{"n_layer": 11, "d_model": 512, "n_head": 4, "n_kv_head": 4, "head_dim": 128, "d_mlp": 2048, "vocab_size": 9700, "activation": "gelu", "norm": "layernorm", "norm_place": "pre", "norm_eps": 1e-05, "positions": "learned", "qk_norm": true, "attn_scale": 0.0884, "bias": "all", "tie_embeddings": true, "parallel_block": false, "init": "normal", "init_std_qkv": 0.0155, "init_std_o": 0.00329, "init_std_up": 0.0155, "init_std_down": 0.00329, "optimizer": "muon_variant", "lr": 0.00965, "beta1": 0.93, "weight_decay": 0.0, "lr_head": 0.00942, "grad_clip": 0.5, "warmup_steps": 0, "schedule": "cos", "final_lr_fraction": 0.0, "batch_tokens": 131072, "seq_len": 512, "doc_mask": false, "train_tokens": 1742000000, "steps": 13291, "dataset": "wikipedia_en"}
MLP neurons of a small language model. Each row is named by its layer, matrix (up: input weights; down: output weights) and neuron, and shows model dimensions 192-383. Each number is 128 + 24 x the weight over its row's rms, rounded and kept within 0 to 255. Numbers have three digits each.
After each neuron's rows, "fires on" lists the tokens most often at its 100 highest values on Wikipedia text that the model never trained on.

L4.up1425:164171161131116126117106159146094077088111129139136125175122125138145133139069118108152134105130119145118108139147143157122071119121139144134150143154124090125137149136130137110189141139155143143118106083116081141128140076114140186135144146144148167193138146128153125110090129139144136173068154139130135140121101120101142096131125123111167171145094099118166135103134133130115162157145144124089137136137148099147161196125105146157080133161142115139118104125102109093147162104161133103109108091114137146137114184133094158118122139141154159116098136152115135147129100111117152096
L4.down1425:155136115115180143153116147139133133144140121112114082123145106119155092159141114146167166152074127137095121124095094124079112138134200125106150136112083133143139122083108125127119155113142130111153150063138134126134108130128103133114177146100115118082145118115099137098112124123109128150119143137095106137164116113131161164140119146137088121138167112107130126163088131043116116109126127124082143081166156164123118120075145098154133147147123151098158120152125090170155107158146065126125115111130141098172073157144157115110122155106151087112121136098124115106131107137129091105
fires on: "of ", "de ", "da ", "in"

L6.up1283:146114141115172115132086167135145159118123121118126103147125094105122127117121142124136159061150156155156103110146115084104092120120095127125139095123127120129115098089126127121166099123150150151086160111130139100141180122151137132116129116111161138155097118150128103173142148113147122106084097094114157134151105126129132132156155140113177166099135079119164140149118116161117132105126118105125145126130125138092116121117100151112144161101122164139148122118163106112143146163159126171137122093073101160144112151092140152154136154132121107161120138143088153140160153121127122136
L6.down1283:144157137125119120128129104104122125166097132101121111139142145115116128127148123137122121179097143116112192169086102176149125185137121146125160148136158153107124143197103166107068127143126117129122124110121135116110079129114124114120117132161119138129156131096140136130152164165129120164175127163174116144113139118134124129082128120145107110132125104137112121097127044123142126135171147163159115115121131129135119112108149116189110119110158104137116144140119088160105119128111144128111121155203112128121117113170107122152122119116145128115150107144167130101130128147138075138
fires on: "in ", ", ", "(", "that "

L4.up718:138118118109137132177136125143130111163114167147111128227135193114138153145091130093143133097183141112134163146121145098117127113132125115097135166072114150138150133078112131132120111129131109153139138145096107149142133136126133114162162113137124095132128184145096128108149176110165139164106107111134103104139102152174132121151130151091140122125107133105183146110115135118119120128155137101126110159106088129131107113094105103131140101095130160123091168131079109067078098139134095146112153154111153116157123127103130139146131135111130088124112085138152178128112155173116158113
L4.down718:138129163124130123144096119130143139113111135114130122136157138150132119110096123130104178147077112125129132135103134122116102111119121126111093106127135146144138146123115133108139153126092103134126116139129151158100136187130117156113156141125100121061115114125115132141139169115115090163098101120093128145134090135140118100135112089135100141158133102140063081143160132137099145094116120126174148168100121075117184172174118165088140084101123090118113127170087133101133114118139068161106150144117105160131108115156128181097147136115151182122127116102118181115107127136134093097
fires on: "201", ", ", "until ", "202", "Since "

L4.up232:125134174098119152160150127121108108120097154127127136144126147159157123136111086107144132157146150140144134165111127107119110122131159170142160167136106134129089122123123114132116136125125122128174064115116138147149110159155105134081083110093161134129099092162132122123127118094161072134096118114113111132202112132113120092136125101098120191092103109176111150121149165148160130127146147156121124127113087094143148106162164157135129086113139169109127136124160120118115068136149126078103128118119127145144121143087165100127134100143154164091121140165129126121127099123123095141
L4.down232:108127160100133132185138128111123113138110145122172092120158143114095110135130141144136155074112123147152101093120110181174137134135102113113148143088120141155163102140117165118146108121094078151119098095125118115106155132140088157090148091102148123142129104151133167126130112130106128114123132141136082111122164124154153117122132161126113107114081087160139136138138149149084102091169119195147082133136087140137122127141137121148132116123136130143099135121177130114088076120109194071124160161123148095087158133109123089123155120159112092081107118070128112130110123136131122124
fires on: ". ", ".", "et ", "por", "-", "Division "

L4.up537:171115124128124137084096101125147137126134136156143160137124130120105150114126136140117144127090086141108120085094149116134162112140139126136121088104086147139105165116123117120133176146153178094142137114129155133136160100149145089188125145102159166109099117142114067165123136156155141097160169127092092126116115106124133103144112124102096100148127107130168117122129132145137126110107135120139128137115124174096123102123152148106146130081134098138101104097137140107141156133113139122115103120083129165126106130139119114143126122115115110142103105101166130112175158122169131142
L4.down537:141103132114113069163131126141117109133095118118139100107143156137108095121133103103118117115157155131120121167129132133100105163101095123104117092120149131142128106148125176108146109113114120119096137117086190117049117136137095150096182154130158107102152138101103148079137117146119151106132148092114111183144106098150111171093159096161153099100149139093104170031118106137133092176100150144108121119142129090136142140127153118132131127103105129141141106152163121155122154107151103178164123112116149097119147105093153141126095119115132129140135163142139153166117135178113140139
fires on: "(", ", ", "only ", "\", "

L4.up1207:109078144130138140141152150119126151138082145103128095140113142111147089118128164101127101137114088127151175127137143115107157129141177134130074102114167100124087156127118124093114154108171118118097123125113128093117150118113152128120130090162108168153153131105130104124101135110127125144124076126127125101131111206157108144126132138064109096143097167122108175098077134113171122137158093105130121146135116141116119151128125114150117136125135132120087120130114123151105131153100119144142091122148156094112177182110102127167107113155110120105134155117126089143098132153111149137
L4.down1207:103131118125157167080129144101165110073148175112146121127148086120114148105123107125111103125103130159140100106112123132105091135134154115158117130114139138139105138131144134135183154124104145143133126173178133160114121139164111174126127141109126130114135141115100098132080122147127163121117108148128155103121127110124135123138132126166057148115089138125140132117149156106125140114148144159155135114123161127147164144124147078138127126101098063152122183125136141125116074147178085106177134144101161107115111108102152123128133150090100151141122126112130134108130100143153162111
fires on: "with ", "and ", ", "

L6.up852:171175114137130154114111163128156146159133123123109166101149100133067137129118117110109118112133143146124118149126120119136154130119135128112140122074159167118098148093152130119163107129107145150101147107090115084120114117131154132109147136120145110168127153166141131176127128141132079175134130117090128162145114142185206151132129124120165133156071093106098125101153143136172133105146130137126120142080113148132138129112144163134170110129083121143136148171168133086145114098140102126124146112142143157126116168106118156139138169150161149174140136130110110156158166150101081068
L6.down852:128122174146162108096127115125105121141142125154093106166129106093101136113137124153132111127143099100151147117137135105177143151157094132120107108098162134161142138062137122092134128133142125129143174090129099101163110133113147132117191111091113103117161124057120100092118132138088143146169090140113121067156127143116138114095110146146141144147133113142093127100132097121080124163109114136105154113117185127121152120117101140138129157119100129133111129134149108138092112137097117134094128111070135111072165121103136117115119131125155093079104089131168126176153138110131084127
fires on: "in ", "on ", "the ", ". ", "| ", ": "

L4.up1309:119104129105107117109123125089129130088123140161092064133131125167137143092113149146172135128116123144127162108152123112105145101143104149146119121158209140134116139114145132111134125131112121086135127146143113160142102116126111120076106078101143154112133140153102112156146130117096114121122150164076099092118084156158157165127115085133125079118115136124177097140132123105126118131126112163127134126119142135167139086171152120128156124136131085119160090154120111093149128110186102115133112137161129093108104097075130135142126141119173143171107105106133118054117079164080133143
L4.down1309:142148116178145131155145121125115097118181131136154121109131088123133114135131103122074176177099076123095117174122120142112127117149130086066171145098124126124158089110121121178145153103143121136114142163128126044108149136108169142115148131082089106146080114092160132128141119150132159123120122167110159135180153125184177122128133131110124123091107110129099141150161075122173104088159127106142108095124132129128078143168145135112111137124149149153155120133127136096142108151119071136117133123137106162099123125109129125127122159137116106107168149136117156152127177180136114168
fires on: "\n\n", "\n", "of ", "by ", "(", "from "

L6.up894:132136135121107111104136156086141154161119121130108122105130109147160117135151148119140138164144102122141118108119146132102089140122163132133139117130161151146150151125113126108164146136120134143123126146189105140096142097149112099167168121103118157118107191106140165140117094084127118099162099148143145120086091156095091117115101089127126093153104173129128145127086102129166155151090172149138190152133113119129085119128138111130159160164159119131084129101101114125115124109147130142126154136188134138107135153148147135100092129136107128145108159154068195140122119151130116138
L6.down894:149169153145175127163140103147135078150121144132178146095117172129089109092120150104081145093116149104143138134150132122078132160135128120104126113115103126135132135147164108100120136152113172099160110121123130111156167108172089137119120096099146089145138151127143104158161090140130112144109116127136084130110140156113137169090136149115112163106168118142101118120175140123105114102086159097138089139163142089122168138134144106124130106143093157167098149127132105128157124112094108158117096114150117115119143135152134139137110107128128132088105138129099141121135138090096117149
fires on: "and ", "-", ", ", "of "

L4.up146:083130108099142131117099156151142146122100156104126108137121148141154096167112159111118151174142119128106097105143130117120148149112105158124103104161148100130086121144119120099123155126126154115112130097100148123096072121149116127112144119119098118143131125124101127159116091098124137095124144149138141095114104131162116139140145146135131091128151097146074156147112104158143126103126122140126158103126138157093131129112121088160153124151126115102107160162074126110121087108125124114144107103116135147169126145131137134095078107148141106137147121132118098124126149089112110140
L4.down146:096167105094124162116119131118140136103127155128119139088126143115137114148153144116094133130113149148111129097143152105113105111141140166114119154073148136183111118164131105126118140100129128131159150135141133106147112133101107107140137107155086150160084120138112154120099136126112131063137131086095116116132144136081075143111133160070138120131168092135137094123120130116131096125110096126133071128115166118125103149094133112116160135198128166146142088106112095151148093168133156111059091149136121127087164138142144145087125099152164135112114197115127126114112148100129065161
fires on: "P", "m", "p", "s", "b", "k"

L4.up1548:166103154079108189127133111132131119142135102126135142144126121138107155105121123143108104126140090138120109140128163139093141158113110124097126145142095159174120118127143128085128147130131099138148130127111188130144138112147130132153130103062149127128107098130132111170075141123100134130149124118125116149139133097111120141150097115112117126141119097159105132144139138110093109164148141134143073123110118102104169128117111116130132107139144137114180132132119104132140165121132117134102122162128106133070138094173169154151187108144135149169110144118165132125160175127102124123
L4.down1548:114131104138174176085149126136117130124115136109115111082083089109117091126128137100145162150134148127128118117121097156161120093112155164078151133124109129123117133108074113127112077162157102106123173153083110161125149115120116135135116148103114126108142159122107126132125111121156113140151141127109091126117157132143118174112088154117169158087146113123090132072137103170142110117140098155128100129132140124103187156134134108131134102106119115130119109145108112136149142152127078128111102118100101140113123111118130162148093153135094103169130162131137098091113123142127113168
fires on: "'", "em", "of ", "um", "om"

L6.up1133:116114162128166154146134123167145116125180106088135155149127130116154159103112139149161116176154097146119100112138117131168091167119150134142126099108110102094108156110088132160122111147123113160161084133111149092111139137168113164127150114120098117156123124162107097109110166135118141090127143117147122133134099151086142095130084122121112131123140123148131152148121110146126086111142135128123105135119071151139115112120097119144122159123151128134121136126087145118185158112110134074146139145152141132114148113141135125168141113117135118100130117136134157148116146153124129127
L6.down1133:149105109114130079130145106111155114154087178159134146105128134122124095121125105115130127115132126089156121117102115128143102103123122105103131162132137149134125105132091161127133153111113132130160115168110120142106122112136093106091130149108123108132151074138114110143119132134103101160123134109122099146130130103113073121114088119103146119086111124093094113187148110110139080137136130172155147103128084098137143139113109133120158117131111123088139157143144132134129158092134106103085136110130109157127103111116104111123118144112137102121072151160116107147105090128128128132
fires on: "| ", "the "

L6.up1606:079129129114122138127077168157140143070145140183135105114105094147120139136139077127113139128136118087122130117142099120134127145129144148168105136112149093092145110079133150124165166097131127155113108127136142142108120119140171154082114096130118126119122119094135082149126140122120130152170147151089167133124130117148144130094115056136126134146099127130127114089101120180151113148103125145093164100108142152140101116146129119127096133093134161093103147142113135046139145096139143115140149140128074203126139121125132102090100125139142132156112118124089073111142095118153171139
L6.down1606:115172096153123112166152118098120112121155150152154083134162104156126108154134162115144074119127167141134121139123097132105143126136106107124134126065118135136138146140161136149136148128162115128134073127131095124175100134100140126131123108133128122107104136120101134099138107167127133066138154142145135114151090127129150096165137140126154107111134142125169138141151070165157096110091139154126154096179112133115137127162114104126163098152093106129167158084133139149151123125099128151111087130113135141142101063145119096124104139094119110117154127092123101125131109111105123168
fires on: "| ", "of ", ": ", "album ", ", ", "to "

L6.up606:139088107092153148083144159132127092175133170122129128116128134141103119142120158148150078113059148158169106105110144102147140124097128093110116103126169127139107138135150098143167115073151149108136126115183141138097133162108134122142097109114132100135149124145115128134129115100146114122098181145141186113181094130113138143118154116142106109131087127129146139151095101116075140129118141100124117136129118118134145096158181131114144145151085136093147163111136117105177114100136150115106142132087113126154135107174112099151081130136116140114090145128132137140149080128093203144
L6.down606:134143103146120128150105119096095112174086115119101136132114116093178154101145140155083106167114161119104136137143194158155141114149128064162098146126122095119133150105126104106115081134122099106160124125149148113147094100093105139127150134104150132130132131141104122118143123099164106120114144169093115134138157116142110131125088157103176146140056122139105070098153103131144101188150141144090104086112128152101123132127084119146156129108094135095156117117092137127139102128131141126145083105128107119149146129129091119110120126124139123144163143102102110151094179134120145148
fires on: "\n", "\n\n", "W", "/", "H", "C"

L6.up1315:137161082170160125125117149121107108083124155108080091144105116139129097149136138115145135144099119108134120105087145132119117106137103143112107110146135123123132147118120134155086112133140145083152119162120139116159116117161104107151157129109123123089143140132147120102120097100148097136143150101142126129151103133148134118134163104093091093128165134138137110114120143124152144153184032108120116114115094114100136113123119108137147082075138111157100119138092138133157130128122109117123074179117139127108074112132114106145134111139155097180133166173048125101120103099142117126
L6.down1315:167097149198101090143138151074181122146136145124099124110088095098137116121145115109106144123147129123114136132142099103130112095127110128088106144141162141156109127167137128134051081132111115129133118106114150120139084147089143118115155098138121131136132134129127146136098131103126111116123176153126173138145133084080133174107128107114134093132149098134144116129158068133165119145102143133150120096100148124126111127136117166106173135139125116108173131114117081118106113100125135124077147116100117094130110139172121125087133151102139170084112132162138144103134138142105108141
fires on: "of ", ". ", "from ", "with ", "leave "

L6.up220:118154136104124121102124144147128139118103109148150129104122162155156137114145068159137094113137162134097116111156114157119137138116144118119150093100104144077116167128131132165111128137150133130154090139121098105130139137104088138129133127095137117134150114121114142094101137137118100116107148107132143141138159137121103157145142113126115099111136114113128126101130108142132145133153130124127105104149135086143078114105131087138110131159132108135127169112093153135129116105118131131162158115155123092107081088155136117163144158162088119088121155091139135150114146169116103121
L6.down220:134111118127112124148151146104142141081157149126113161131138141129075116141081112111137114132125139124109153115106186136104148124126106151121087151134160140160092121113107114102124112167092131125128124103124116146108136153101162159096087104161129105112159143122146161136152144180125084102144122144086099098167093132147129094145078111085116103140126120143110124157116127125178111091109163077104126172097170127121170162142126114113133109098105107103092086078133129107105126167111112098133103143145129129109137173101128158101148146112143079142130147134125126119106085170189131152
fires on: "the ", "G", "B", "str"

L4.up37:093113138109049133116138128121122132100144156114136099126143108149055142101104120097107161128121133123125121136141109123155199153177141146132116150094113144151096173127160109116173103106183089149144146099103144135103113113184110112121129099110167104106124119159095144149134122120153101121149139104116141074096161146095108127141145147141095113116120168103124097145139137176131135137128132143110093123110106132107159101104093121144139132100149140102089145148137108119129119111114141113133128208208137167127137123133124109124114150157102150160120114100150107166156189119103104130
L4.down37:092089125109122117136148112120132131113147126102139128135125096120102185128136159094135121176163137152084166108135137115106132149149124141150120163171130155123117102120099121138087165139136158131132122087172106116144090154114112108085123115110135083116129107110147152133111128079167132128157136123110097081130087157139135090192112112123174081100119124103084118112130120110153178125125144162103138067114089126134156135146116099173162129134146136135166117120148150068163154115088122162128127078128139140115123078106135129134094120153154148107122108120132146152122100145142141106
fires on: "on ", "of ", ": ", "ci", "'"

L6.up551:118141106132132108149108162142145122084101102134114121132141156109156136150111149119122090125163165125128141094099090110106137135094126103136075084162110035133089109102162161105138096125141115106131074133091125139151124124120148165136126166132150116156173101125130124118106143128098135138128148145124107120101084140109118148122110109131116147119164093082142117143094080165122093140180108093117126158133088125153087104093129135131098152109171132154100139137125161109116117135141114115143095156139102161146125126135127137146141141151129122136125144098128141146151143108104104111
L6.down551:087097116124108121119112155076104102099086185129120131087166078148114132103139097111116152123129126089137087152097139185093091137108121081127078147107133139107109135130146110134126145137119128154096130099137114147132128143140115123127104080117156127085118139104149073135155142093119118108129138100114115111107141124131117123107195148133127122111129129130122172096136107119164113165095102117255129096137117142107131137146170154068174106115109093099128135121144085106083104136149113149106156117116144099121160105106133115124145155123144114120150134090133128108121103153127120116
fires on: "the ", "from ", "(", "in ", ", ", "to "

L6.up418:120121180118131143116123077104119119121143126157138113131082082107126171103101142092142173096129109124097128152163123168154075115136124147118135112108105111162185102102126123110122154157131110152106135118123098136075134131156128120116120170152132102118102144095119143157078131145138155144116132102120149103128144111115117102125132146157096108142148095179124166137148126098157133131129160144130121096119131168160085118116133128176091129154108110141112152107125113140157086130127112138154143079125115140146132115111161126103153121091092132091137153140099091132114122121120141149
L6.down418:122114176134108169130075126112070140096121142092126134103124111144123074123120117099104073121130132118124092167098112098057141123078106184124072085146102158113142108119057092155109145127159128091172133110114124119155119111115143109097120123145132178151096177092113160106115137116100130131118156132134118170133131129156162121117172127113112147118154107116127139108113132132129100066137119134117127119130111103144116057117143161140130078133092101160107119135119111140139169115132134115105117144144154137107103119120117125173149097179128114173132120143128144120155101123124149154
fires on: ".", "Har", "-", "a ", "pro"

L6.up1847:156159161114134106138169114107136097130124134150134136149130110091098148131148211111124141106093123150105130155175107124102106129162134114123137129142149156162127150103189118156128166155187137114116158096158137122107124123124124107116133125108138086171105150165107131149090102141109135136117148114143143124136093102117116116121147130113160103117129136124157138166145160120136093132092116129096111101106135128112104119129147112111069125124106120124136088110155114147100090083127127120119119139108142092145131163156134091157153111116106083137173124129132173124126109078130103147
L6.down1847:122135137129121116135099134167122132107138108060137139116089083117166155108091137108123104079116082100161126132126094139110182109133128131122114046115128153110113105126103101160120117094123149125103128139109110141144104092106114169120149132151152107121111131138085129153128095146147136132129142088072102135093177099140104102105144149133129123144103138108116136114146134140143166167133203110130135153099129130091172109156142161142089127128145154108100068119122137125124151108137152133111123108148106117146113085115135113079080116167143153175092158120149117127079117120152094145
fires on: "-", "K", "Har", "z", "h", "k"

L4.up1507:117132155164126122121138145156138152114114154154087146090123057160138090091087105120081086146129116107131136078116138101152107114184106123145170095099165117134141140112091114163128125131122133104097130123150148139106203100169093106163112131132124134119107150131087122146146151127111116160158121120121124117091107099148125105089117114104145083143133131117111165141072130121119115129121148123119144135160128114126175158122143137118130146096186160146117099072099083122158139129138119168092134177137142123095126135157132123093162103144126151103131141109125114137144131140108099130
L4.down1507:129046107124171140085129078130143119142134149161155125137137126119105129155119121123121090121107121148119156124104106132146123118093109156079104113131088113108129102127135106127101092109142142140106080175136138132108098153179137142133161164168133099123154107144174109126117133081089105084106115162137121160084064110104108098147130110139128142141098123121178149108148083098151132127144159131121164163141139121101129111153181111120126089123108151093146138134138140151135164111140136130123113109111064124070110176145104118128125110115116153155170137126125138128150112109127136102
fires on: "and ", "of ", "'", "| "

L6.up62:086144132157179155148128115134177088134110138132118101169154155133124130112132122134146104159128111099089175115155115105199153119108116115106110098153117124095153147132174131104103096109111120133107120170160111140121147142151106130115114134139135147124100150121139137121100142128125143076132079118090127144130141155078143092140091088145141134071142146141112140124152085114125134142181107140107091122157095112110146119118107132125174090098131130104107175134186106103146094096120165101122098185171155122158162129114081139145129137090128128123137144149127128137130098154161125128
L6.down62:091090098142105100120099107095139120119167089138125090169119124148149139132110122116111129122129123087132125173151126120092108132148146168134147127119151099151087102159101097152133120123136166091109175109132103103136129108156143128094135155153144080128122096125115146165126130178099119131117104135110092146122150099075141168160117083143117114179106152064162129122087135124100156101130140109156139137063082148125091158160110121123116097134107155180118122113158088124108116182146124147128142144132106126169153098105106116115129138115113141138132151146082081131103158063163124111
fires on: "of ", "\n", "the "

L4.up1782:139085127124167121139123136149163111129135134129212143171121083094082113080124119119163117162151138125129082146091141154108157134093123105132144176106152109140126145109170124125122092144148168134167150104113130102123116135182095103113139114118126150162106172155106153138155138137129182075135139138104135149118118110130129126127116114121133124192158125121161115114134116111128114091113160175123121165121123145086088124129115137167131144146119114138111064109089188106143162098098110094087138097129144177127118124145139134127112148164122150136138109137116103124136140121146115163
L4.down1782:143152137139075114153122090150119085127119130108121112140136135149121162138167112152147162120134116117166093106166164179097095114145146119168135098116142121105122152127094114142139128076133095124065109146132100165122161111118107136077148097132133119132093113150129148123143110112090108122120132117147122099129097151096136128153114157105127134092145093139094128107107133118088111155155133133090134178179103123119144154105092117075126125102152114128098089162126126127129093138158149154123137131138129083160154107114141120147155088152142126162140133140139123154123119130125133100
fires on: "(", ": ", "or", "the ", "am", "- "

L4.up157:188131143116102112092163148113130155131119124136119114140163130151131096084185118136096129139117127101134111133140159120168084143141133126144161155120163159147131123142090115121149129140121163119086150128114137107098142090126083139129126110114127122154100151109129134118131120055106133152163134127140149122119101174159120158097145153162127092146139125103135109140112112141097091142101124135131151120119136124099176139142146129145154099118130114116137132152133145156088131125140144145091135080155103120114093105135098136105158167163107121165083102141080136125142129140133160136
L4.down157:144153167114165095179124131159135131115144121134106157126091133100130159165088199133139139105124169098108119089085119084114129170141144148119107116116112138148128097083141080112117089109145139155120093144151184122097132125135137127136156140089128118137154131132113169136138107162135097130093149138145117127115101135175141133107100117191125138108128127128147130108128088164154130115134133109121100101156130114093109154142111097127124139079152113131168143153139162141156169120113148141135163183140125103111140131124143117135131105086180126108160138131159105095160160094158120060
fires on: "and ", "-", ", ", "v", "la ", "as "

L4.up1829:092134136131099142147172136122119156105127173163152131135103115160164146162122141123122149112123143129112149095176147117078112097115126135127122178190172128125118084080108147111123115158140160108124119103124114122117142149120133109134180120134161100154136119154117122168094170115114162113154158155165118131121122110106137193144146078098137118129163126083170122157109127138090134089114164131094124145081138096141103123162136115096105153125134085096136119140111121130137156090170152156093145140119146123119087074149133125151088137156145101155132131129115105110133112132129149136
L4.down1829:144128129116127086134099104143109118129152111154122116132147129142124148097101092133138129124130103110114143121103118155143160125135142107064144156115098162127142155190157114097119130153116126104137138128114110102124145122136111113130088153134135076140162169116120170095150095149140078087163093089094151148131140121152114159126083109087138129121150190123147115138111117111122121159103088156148129108125144067137120136062142094117100138128138114116124096150122126094157122099127118099103105139118107106121157120160086112137119114108129130123140154137114153162174151158129118106
fires on: "\n", "It ", "202", "198", "\n\n", "201"

L4.up340:120124130117142178096112119172095145134164180116108123112140118124163101108090119101147093152125147159101127120119124153116094147162132141151126118107150152119104090123121173091100132118155123166109130103137126129156114157146153117135146097132154121163103131175116095146123130138087138106117124105113127131102169156112118134114123081111138128144129127082122067105120114087120088159149121149161118096135106147126125121094152121114080142170109082147141133122161130140086110129164127115123129137164162126114116110104138108122123161141132107117089130118077107138101156118135132134
L4.down340:077164170118126120104089091107112175132160182133114123151138110097128122123142110156111123124165168102115129114105138151121168134130129074153114126112144118137129130114132148178096103176136077113159101117150103117112097119179135146092114146101114118136147127150145097118148154129113147141098161143141156125112094160178113111138087106143099129124102160131119105120137106115092138089110136126142146149150127121115129154134132090163139175121055103089105160111111152139137148141122142125163139088119088133155147132179118124106070146101126112106127146117141104128098102074143132090
fires on: "the ", "and ", ", ", "a ", "his "

L4.up1868:113126166094129147120103133073117134119083145132118107112118118111144123158148113117140134125141132127095122125103143154097089147139142151136150168139132112090175126134113134107128114105170088118144136104113135086090118146134160144106137117150122149122144115131114158145082124157154171095115131112148132154122095093117139099149200097154123133112152124129120119119136134163111155097130129129096122145149142097105157172176145139145104172178098186150060122134153128133131126120158131118142147121195118100092121127125082092133114124116117125138082114171130156140138136150163122107
L4.down1868:146138141082100102121099173132115172140109160156081124136108122120134132102105107124124146131132168145148128150166156097111137129147127111105169143127097143123101152097150138140127148102097072130134103150113119124121106126137132146135137180108132092151174135092168160129102145089118137150114101140114150134124120112106117102117113106161121139116093123132100102126108093155121109132117149170112124167137132133142093162128137147138100155149152169132178146143143123093144113121109065138117163127105091113130076067123114132125102095149147094120149106130146120126147123130119090119
fires on: "de ", "in ", "da ", "che ", "et ", "der "

L4.up1415:116103151127142099113085159133108130132156152120141141131134154148156121115124177131130101172126116110130106123150176117146148130130170074114117122129147116118114128166137140137134115135101088152117105107103159124097146122092097129087162170170134148124099100121113144154069153127107129131104119130135107090134171132124098061140128121133137150124138140095149160101080115119151108099148193126120069154101075122143145125121105114175120117174129108127110113153121146095094138124099138160111118114154144128127137091160144157166139127142115149170105165139131149118109106108170170160
L4.down1415:114126119155122116113095146156118123098132148136084127152112106153149117131155126114118159116163092129118153158098158110104089100190128132150151141138140133117165121122159117127127122124096163092115149133168145107098132128111115148099139105131151137154113102140099125133153115123137191128117122131136124143147107146140123094066094145141100103101109157096133167172138116164099127124116125200124158135156102174153112075109148108149142106113121120145130151134146121099141099128127130168136095125154132121115092115131137121117116101134097101094105174104116135130104144159099155144
fires on: "and ", ", ", "/ ", "/"

L4.up1292:110163108109158132125124163121131171109136148124124140105129121137164149103130145125069135161135135148133141136188103136135121151146148156145114127160145086111113115146139135105115133144106115146079122117071128160129100162112147123170142115107125158116135132099088175153157138132157118073158136116159126165093107123157110115148114111140135140114133147101108099093087082143078120106149116114109107104161084151105140099157100163117133112098131122104151145141150149067134112117144140107102092101141111116146116163126097133143181130147119122128134184139114128100168146134141119164
L4.down1292:116106143157109121116126126133096128118108095086140140139110150101114149120132141133184099100111129119099143067115132129105100098173109133155136087106091107129109149156149124123174148112155110121102123185136136138163151147125116148136088105102089118094124147092127093111104101071160147132157063103050128142105106161152109146149122107087126119140145158147108125174139091136088108107134153158170142102134151107112115133110131109123106141137120137136151133157149124143122126099145087135173155104106122133172167155156114111145110104072104155122118106101150142082134116102125116135
fires on: "and ", ", ", "| ", "for ", "or "

L6.up1352:116136137102099145089129163127113167109147167183106109152136126094160125121112154111113129104101161110138129125135148117147159110147063165137120119104121104141150135126153128111117138131169127145095134150121132139125144158079102150144130162144166115138085127148124132136158135144088118159110121123196063127123127197154141107128104105134137147159167132118120117087133137164101163134134133187112139146084140171090117123108128156141132159129104095107130129174117113136115121113114137118107133147110171164101132108128105107100155173110097156136139132128124113128139093191132139148
L6.down1352:123143120149191120134075115147143106135116115105125116106094118141146093078138139098100098110139091152145109115084103108119117120143122116085145110122132119109119126118121123118172107095160135086109087111114137117178079149151122114129139094091088145123106101106079116093139128101169126161142147113104179137138158129133138143104139075113119155109103122131149121146128082106129105070173100128149121145148080104083100128102137122113142189119126152080158129114185153110158080142158111123116134117119102102138130122150112144176145121120152107114133124116126127117148136074118119115
fires on: ", ", "as ", "from ", "to ", "– ", "and "

L6.up434:147052117109122108122146085151129182168184161144132131128122157135117115092137161120110126148127166144171163101150117149129146115132065167129116149096155119133127147143169158143132103100139128108120150122113112129125147128128114119079124119149148146100140161127146182124161135118133101148135140142089088121107159136097148140133143134093149130135162157108154069100131126086132123165108134146121124115155099143101112149099136119113126099119143146119135128095109108149111140139068125089150113135102085115149148162116132147110152088124129123113109164103166097115113123133102103128
L6.down434:142205182123114134094111158115139101126126172101151121094122147116121157118125101108140124098139144136098116120122097097127083137113106087096110110116144113163159118123111107107139127129114107132138152130172113115099102110145104145125126110143138166113144127165121095107108120180092102132086129148127148119098157138137147156114135138119159130128086173135085140128138119110090138152120123099155138140128178134082127133090080096107144129100108114135138137164090098077159114135152108116170128161084151123151106083106120129130107140139127143151119146129129095117105139070105125094
fires on: ", ", "that ", "in "

L6.up128:126129113132128113156146138123159145119133124104142111145117119113107103138147133138159130109124146145133172109094099120101120088144168101125100136107153116113085116119127134119152128118145104151127152115135110099138136107142125121113171109154132142179143155129146110124116142080109162097112111082153154110125114130113124123131099136121104169098150134155108127113127130115112107135140098106130126111133099088143108091152131115173148155112131125131101124125106122178107143131132099107116117123106148142129158112088131131153111183136167135121162112124132162113153115099173128129
L6.down128:131148095116105106119117088133132129110121087126114125112106135111128149122078087115081149154136150089133097128134169105119110124098155120097114116125091113099164120110163139122091145115127155122134128117108126186111076142147109181115112144115108094166131143106149117146139114116134112106123173143134160110145152102143097113123155138127100104121110121085095115172123119092130114123125100151133139082117119124166159151142098110084125093170080103125134121108138085111127103087137138138144186127106109145075124129103135142111144117128089137089109138064151141102129137117065143146
fires on: ", ", "Gr", "K", "-"